Weights of a small GPT-style language model, trained from scratch on English Wikipedia.
Size: 15 layers, width 192, 6 heads of 32 (2 for keys and values), vocabulary 1219, 6.15M parameters.
Architecture: rotary positions, tied embeddings.
Training: a variant of Muon for these matrices, 219M tokens, 6672 steps.
MLP neurons of a small language model. Each row is named by its layer, matrix (gate and up: input weights) and neuron, and shows model dimensions 32-127. Each number is 200 + 30 x the weight over its row's rms, rounded and kept within 0 to 999. A neuron's up and down rows have the sign that makes its largest values positive.
Before each neuron's rows, "fires on" lists the tokens most often at its 100 highest values on Wikipedia text that the model never trained on.

fires on: "ed", "ated", "ased", "ent", "ame", "ten"
L10.gate300,204,184,199,191,193,154,232,167,174,197,178,189,224,231,174,230,169,239,187,227,276,159,237,225,163,242,276,217,214,228,149,170,248,246,227,148,159,147,176,230,195,211,212,207,174,227,231,207,165,252,191,231,147,254,208,247,196,205,179,167,254,168,176,175,194,169,181,196,199,186,162,209,206,156,193,224,261,224,146,188,217,209,214,183,201,143,249,209,234,212,226,218,200,236,224,225
L10.up300,258,196,253,230,174,234,183,157,182,175,201,158,178,254,205,171,148,225,213,223,186,168,245,208,227,207,211,207,188,200,152,232,219,235,216,214,209,147,159,208,203,188,178,194,159,232,225,204,251,217,197,233,175,241,269,243,138,213,229,141,201,199,202,211,140,192,197,134,212,196,223,233,211,192,174,224,189,157,142,159,186,185,208,176,224,215,218,189,168,177,190,208,199,195,162,200

fires on: " un", "b", " Un"
L9.gate137,155,174,157,186,175,226,161,161,213,253,247,209,135,214,164,171,216,200,163,224,225,194,173,200,180,254,187,218,166,267,167,178,185,151,197,156,198,210,173,160,183,196,183,155,146,178,160,206,198,175,242,259,178,184,202,198,220,259,169,215,180,214,233,164,200,218,185,230,210,182,244,261,204,205,189,166,145,189,167,214,215,197,257,212,202,252,226,239,233,206,182,234,181,191,173,229
L9.up137,210,221,174,162,217,150,202,170,199,171,216,146,217,271,205,160,198,174,240,167,173,206,232,227,178,213,186,218,192,225,183,186,153,225,201,227,221,207,169,162,162,196,237,266,226,206,189,177,194,252,149,196,220,236,199,145,206,254,180,255,177,163,207,217,226,238,173,214,187,192,218,202,163,174,155,194,118,195,175,175,169,179,156,228,187,178,201,244,158,201,207,229,201,193,200,177

fires on: "ed", "ased", "gan", "en", "hed", "ld"
L8.gate178,193,183,236,198,171,215,195,144,178,197,184,154,176,248,255,236,164,268,197,220,156,191,219,230,224,306,130,182,224,186,157,237,239,184,172,185,170,147,225,212,201,135,135,198,135,202,199,142,166,228,192,206,219,197,234,162,204,211,214,171,224,269,247,185,214,218,171,210,187,197,161,207,186,217,191,180,217,194,179,153,178,218,208,256,249,203,246,172,212,137,168,167,186,253,253,206
L8.up178,210,175,206,282,252,278,205,159,178,182,219,202,214,224,231,193,238,260,250,212,198,177,196,220,229,206,162,187,209,162,208,246,201,219,259,121,202,184,165,162,188,212,168,162,180,256,173,186,177,222,181,194,211,258,237,217,180,155,195,130,211,201,190,237,188,190,204,221,143,191,206,173,207,215,145,178,153,164,174,182,177,204,217,171,199,176,222,177,183,175,231,177,200,228,177,219

fires on: " with", " through", "ith"
L6.gate169,262,198,154,257,201,206,186,224,229,205,173,231,213,172,231,139,208,239,178,194,197,185,184,229,262,172,254,193,173,211,215,197,215,192,226,221,193,180,162,204,225,200,174,230,238,190,120,234,153,156,144,158,236,178,236,179,195,181,172,161,134,199,154,198,205,191,180,133,277,234,211,187,206,242,150,186,205,142,184,197,257,211,193,188,165,238,194,229,222,241,217,178,144,177,176,183
L6.up169,199,136,151,241,229,217,211,217,184,175,243,203,164,184,194,190,235,218,230,201,173,190,175,200,206,166,192,262,213,194,205,164,162,152,193,227,172,201,176,195,152,196,237,163,148,163,232,179,165,181,226,174,224,182,261,195,161,208,174,215,177,108,207,231,208,156,210,205,238,168,168,194,201,171,143,188,165,178,206,230,245,173,188,219,219,223,186,199,193,222,231,227,194,207,182,212

fires on: "ed", "ing", "es", "ok", "ive"
L10.gate340,220,174,179,226,160,224,189,131,233,161,179,185,141,209,259,201,158,236,184,213,216,212,182,211,217,198,210,210,187,201,211,239,234,177,144,210,205,193,190,235,195,200,197,176,237,241,224,224,225,187,225,209,229,215,215,148,208,201,215,131,195,166,225,126,174,189,206,218,198,174,165,195,190,196,174,207,134,180,149,236,252,225,237,222,173,197,185,191,200,180,178,149,182,269,247,204
L10.up340,181,183,210,149,238,227,217,179,296,164,188,204,186,214,225,188,140,214,216,233,153,182,132,198,232,275,163,215,209,172,196,199,234,243,135,181,193,189,180,230,208,229,209,263,229,252,173,229,196,241,149,206,185,197,183,153,179,208,218,214,171,190,205,129,187,170,153,238,202,195,174,204,225,148,194,204,250,224,181,209,194,229,165,187,222,204,164,204,161,244,214,219,235,220,257,171

fires on: "se", " elect", " ear", "s", " ent"
L2.gate79,152,201,172,199,200,179,275,210,181,245,203,207,204,170,205,228,234,241,242,186,231,219,210,208,176,230,254,173,133,251,171,252,258,203,196,144,193,206,171,216,161,176,177,184,218,218,212,200,211,200,188,138,183,226,189,208,240,227,217,261,218,175,246,163,206,175,217,218,179,225,156,218,150,151,189,242,153,197,210,180,257,123,139,176,247,165,225,195,176,156,150,179,211,186,223,172
L2.up79,213,192,156,156,170,190,232,210,169,198,229,214,196,169,227,194,160,180,156,210,242,192,179,207,191,235,220,173,240,221,246,185,227,211,176,136,233,222,154,189,170,201,189,186,181,187,248,156,220,271,186,162,221,234,213,160,292,200,223,227,201,193,240,209,214,159,194,178,125,239,148,207,99,174,140,178,209,170,180,208,213,154,168,210,205,184,252,214,184,143,166,139,189,219,241,205

fires on: " ", "p", " the", " ("
L12.gate279,226,256,202,201,238,203,214,216,227,192,209,188,233,189,185,202,213,201,189,209,158,186,228,190,232,215,190,167,193,142,209,206,185,155,177,233,202,184,249,272,183,177,226,217,223,228,185,211,136,231,199,150,232,217,153,151,198,206,247,192,212,239,206,184,196,179,234,174,165,211,190,120,192,252,196,196,265,216,201,208,257,208,165,211,233,208,185,192,188,187,240,171,201,227,163,228
L12.up279,205,229,223,193,162,143,192,199,172,237,214,160,239,153,254,192,201,200,231,159,201,232,214,133,196,167,244,199,204,206,196,141,253,174,241,207,187,206,197,231,181,192,215,205,172,227,172,187,163,224,265,214,193,187,256,134,212,238,250,140,255,205,142,166,194,178,235,215,214,235,215,168,196,237,198,178,217,220,240,215,219,245,209,231,217,242,225,190,209,224,222,137,205,245,188,220

fires on: " th", " sh"
L2.gate267,201,187,189,208,208,223,208,187,193,187,200,182,178,162,215,208,235,187,176,200,204,213,180,194,222,168,199,191,194,155,199,192,235,227,193,186,183,200,186,197,245,264,263,192,213,205,152,178,205,191,209,230,169,156,186,233,166,184,189,193,164,162,241,185,201,242,132,209,216,202,173,177,228,223,169,198,233,236,173,133,199,199,163,182,224,216,205,235,208,222,152,164,168,229,250,270
L2.up267,212,170,200,195,220,220,190,170,192,204,192,223,198,160,171,180,207,166,190,228,171,217,172,196,198,185,239,187,212,174,258,199,226,210,202,219,238,191,231,168,226,236,255,126,213,231,174,196,208,221,218,181,192,206,204,179,216,175,170,193,157,225,174,211,203,248,221,157,193,222,171,197,220,244,172,210,240,238,180,176,156,221,172,213,235,216,211,187,235,189,138,237,153,180,184,198

fires on: "m", "i", "ip", "op", "he"
L8.gate392,194,220,256,175,176,210,187,181,260,201,231,254,240,226,195,204,205,181,220,226,229,191,232,181,238,196,202,198,251,283,235,211,207,191,186,208,212,170,215,233,154,186,177,179,175,214,179,216,190,199,190,207,201,236,259,208,208,216,208,194,149,210,156,176,224,218,246,217,221,195,162,254,153,187,193,178,222,209,209,150,232,189,183,213,228,197,219,198,226,168,154,187,211,221,176,176
L8.up392,176,185,193,196,208,189,215,193,233,160,202,248,172,209,150,194,203,214,173,195,208,262,222,198,242,230,185,213,181,175,203,188,194,214,190,242,230,196,247,208,197,162,152,164,211,247,148,254,239,216,190,198,263,191,155,217,223,241,181,146,186,178,167,198,186,168,245,204,195,190,208,177,221,213,183,177,179,280,202,179,208,166,199,271,226,206,191,197,178,208,177,209,234,201,205,214

fires on: " of", "ing", " to", "ive", "ed"
L9.gate196,187,179,195,159,216,209,226,240,227,196,217,243,201,214,221,285,214,260,148,271,157,184,242,169,259,174,208,187,217,225,228,211,238,223,154,191,175,170,209,220,176,254,155,203,192,217,212,187,201,167,154,213,222,249,202,171,240,161,226,253,217,205,247,225,154,237,169,171,137,173,187,226,184,180,177,175,192,158,155,240,213,195,211,187,188,170,191,251,156,234,204,210,154,186,169,231
L9.up196,233,215,199,160,268,251,240,195,189,197,243,171,202,201,169,222,212,273,170,206,279,194,175,149,193,233,166,172,224,151,184,193,223,168,230,173,166,202,170,171,176,219,193,225,163,220,124,172,173,183,212,141,178,215,215,180,202,190,166,191,212,178,254,145,219,180,160,186,200,226,203,204,259,201,148,157,239,132,251,208,146,236,174,176,182,237,203,189,152,173,210,156,124,217,209,162

fires on: " en", "n", "re", " this", "l", " bec"
L6.gate300,193,149,185,197,153,196,196,248,225,190,273,228,227,147,253,182,194,205,197,216,204,320,264,199,225,191,170,224,180,213,193,204,207,165,230,183,223,193,151,202,221,185,246,251,256,150,221,173,229,194,199,168,197,206,192,218,259,188,177,237,175,241,174,208,159,218,197,185,150,207,200,207,237,257,199,152,198,196,181,199,258,212,197,174,239,198,252,192,212,229,215,186,223,190,180,221
L6.up300,189,233,186,198,188,184,295,199,219,233,195,227,212,164,171,233,209,186,211,244,233,181,172,203,194,193,198,181,191,188,205,197,234,199,194,91,175,188,175,222,192,233,175,174,155,192,215,168,211,238,233,219,187,216,200,192,237,260,151,214,220,245,203,207,168,168,193,220,202,185,172,234,148,154,176,183,209,223,170,245,224,227,235,247,188,288,214,178,219,181,202,219,194,173,227,216

fires on: "he"
L2.gate345,192,182,199,185,214,186,218,205,269,168,187,179,199,211,193,206,175,180,186,235,278,245,187,190,177,163,199,246,228,224,224,194,179,210,220,237,169,205,221,201,156,213,186,199,206,186,200,241,185,187,248,209,269,257,191,180,200,189,170,175,164,189,225,196,193,230,282,180,140,157,213,193,154,145,196,237,249,154,185,180,164,203,173,273,145,207,178,198,182,166,170,233,191,209,201,235
L2.up345,189,178,210,191,197,202,227,199,242,203,160,154,209,224,185,165,200,160,170,164,205,213,210,144,165,152,208,170,233,211,235,226,205,212,255,203,226,179,219,221,230,239,186,222,214,265,195,285,195,190,200,224,166,176,181,240,198,212,210,203,221,217,230,181,108,208,208,208,231,169,261,173,253,203,189,202,255,213,158,204,228,198,201,235,215,229,169,212,248,169,155,224,200,180,160,192

fires on: "st", "he", "eat", " to", "t", " m"
L9.gate494,217,164,154,200,173,182,189,188,185,219,220,202,175,261,190,222,165,191,207,209,220,182,118,193,165,124,185,181,222,165,218,167,193,195,163,256,171,220,197,214,231,197,219,238,184,162,200,266,218,200,235,174,191,250,157,196,165,206,147,204,158,175,200,223,182,211,211,186,256,177,191,145,217,227,197,210,259,211,133,204,206,193,153,186,151,151,158,231,210,170,211,199,233,164,191,233
L9.up494,240,215,165,187,163,215,209,154,156,165,155,231,195,200,127,185,163,182,179,252,191,232,172,210,233,187,253,154,226,246,220,215,217,186,224,200,215,208,228,225,243,199,213,188,210,249,199,209,192,199,245,206,200,231,298,200,218,183,202,194,191,135,262,237,174,200,198,188,201,189,187,174,180,150,151,159,239,235,211,166,257,157,206,227,205,233,210,206,147,191,172,222,228,199,191,179

fires on: "ed", " that", "ing", "ated", "aid"
L9.gate112,194,221,214,174,163,229,138,184,161,172,207,187,199,189,220,185,187,234,156,202,227,188,160,237,222,221,200,182,182,202,233,246,157,206,179,159,207,146,273,219,164,210,180,217,157,207,166,175,177,166,204,203,209,216,177,170,239,220,222,133,235,149,169,187,125,273,215,187,202,187,195,214,207,206,209,250,143,224,193,175,178,214,226,224,178,189,173,229,213,206,219,140,182,250,202,181
L9.up112,259,165,161,201,232,251,230,147,179,233,175,211,184,230,179,168,176,206,214,205,268,229,202,204,237,228,138,261,207,174,223,225,208,181,142,214,170,175,223,216,213,249,246,207,204,209,155,194,201,247,156,188,202,204,215,211,255,225,185,203,183,183,217,142,162,207,230,233,232,195,212,221,235,198,192,244,231,180,242,165,178,184,191,200,212,168,194,205,198,220,206,173,117,214,247,154

fires on: "ond", "er", "ern", "b", "z"
L5.gate180,197,159,190,184,169,241,220,170,225,238,254,209,153,163,259,181,213,201,200,153,188,232,160,232,167,165,181,221,213,169,186,168,231,174,194,222,232,197,188,155,189,215,192,296,180,199,170,204,173,169,251,214,218,266,205,155,164,236,185,250,211,211,211,215,169,223,230,212,196,187,279,232,251,181,237,198,137,217,165,209,181,217,200,262,143,271,176,182,188,134,212,210,175,200,209,205
L5.up180,185,268,245,203,262,164,176,174,279,216,145,190,206,184,252,241,217,157,285,211,187,157,199,179,223,239,227,204,220,190,220,182,226,193,235,174,165,197,185,212,179,208,220,185,217,244,203,175,179,222,217,163,202,239,262,177,190,193,222,119,209,118,143,175,229,245,180,232,257,212,166,222,261,151,224,173,164,206,211,176,173,184,216,267,181,202,182,201,141,169,209,207,159,145,209,159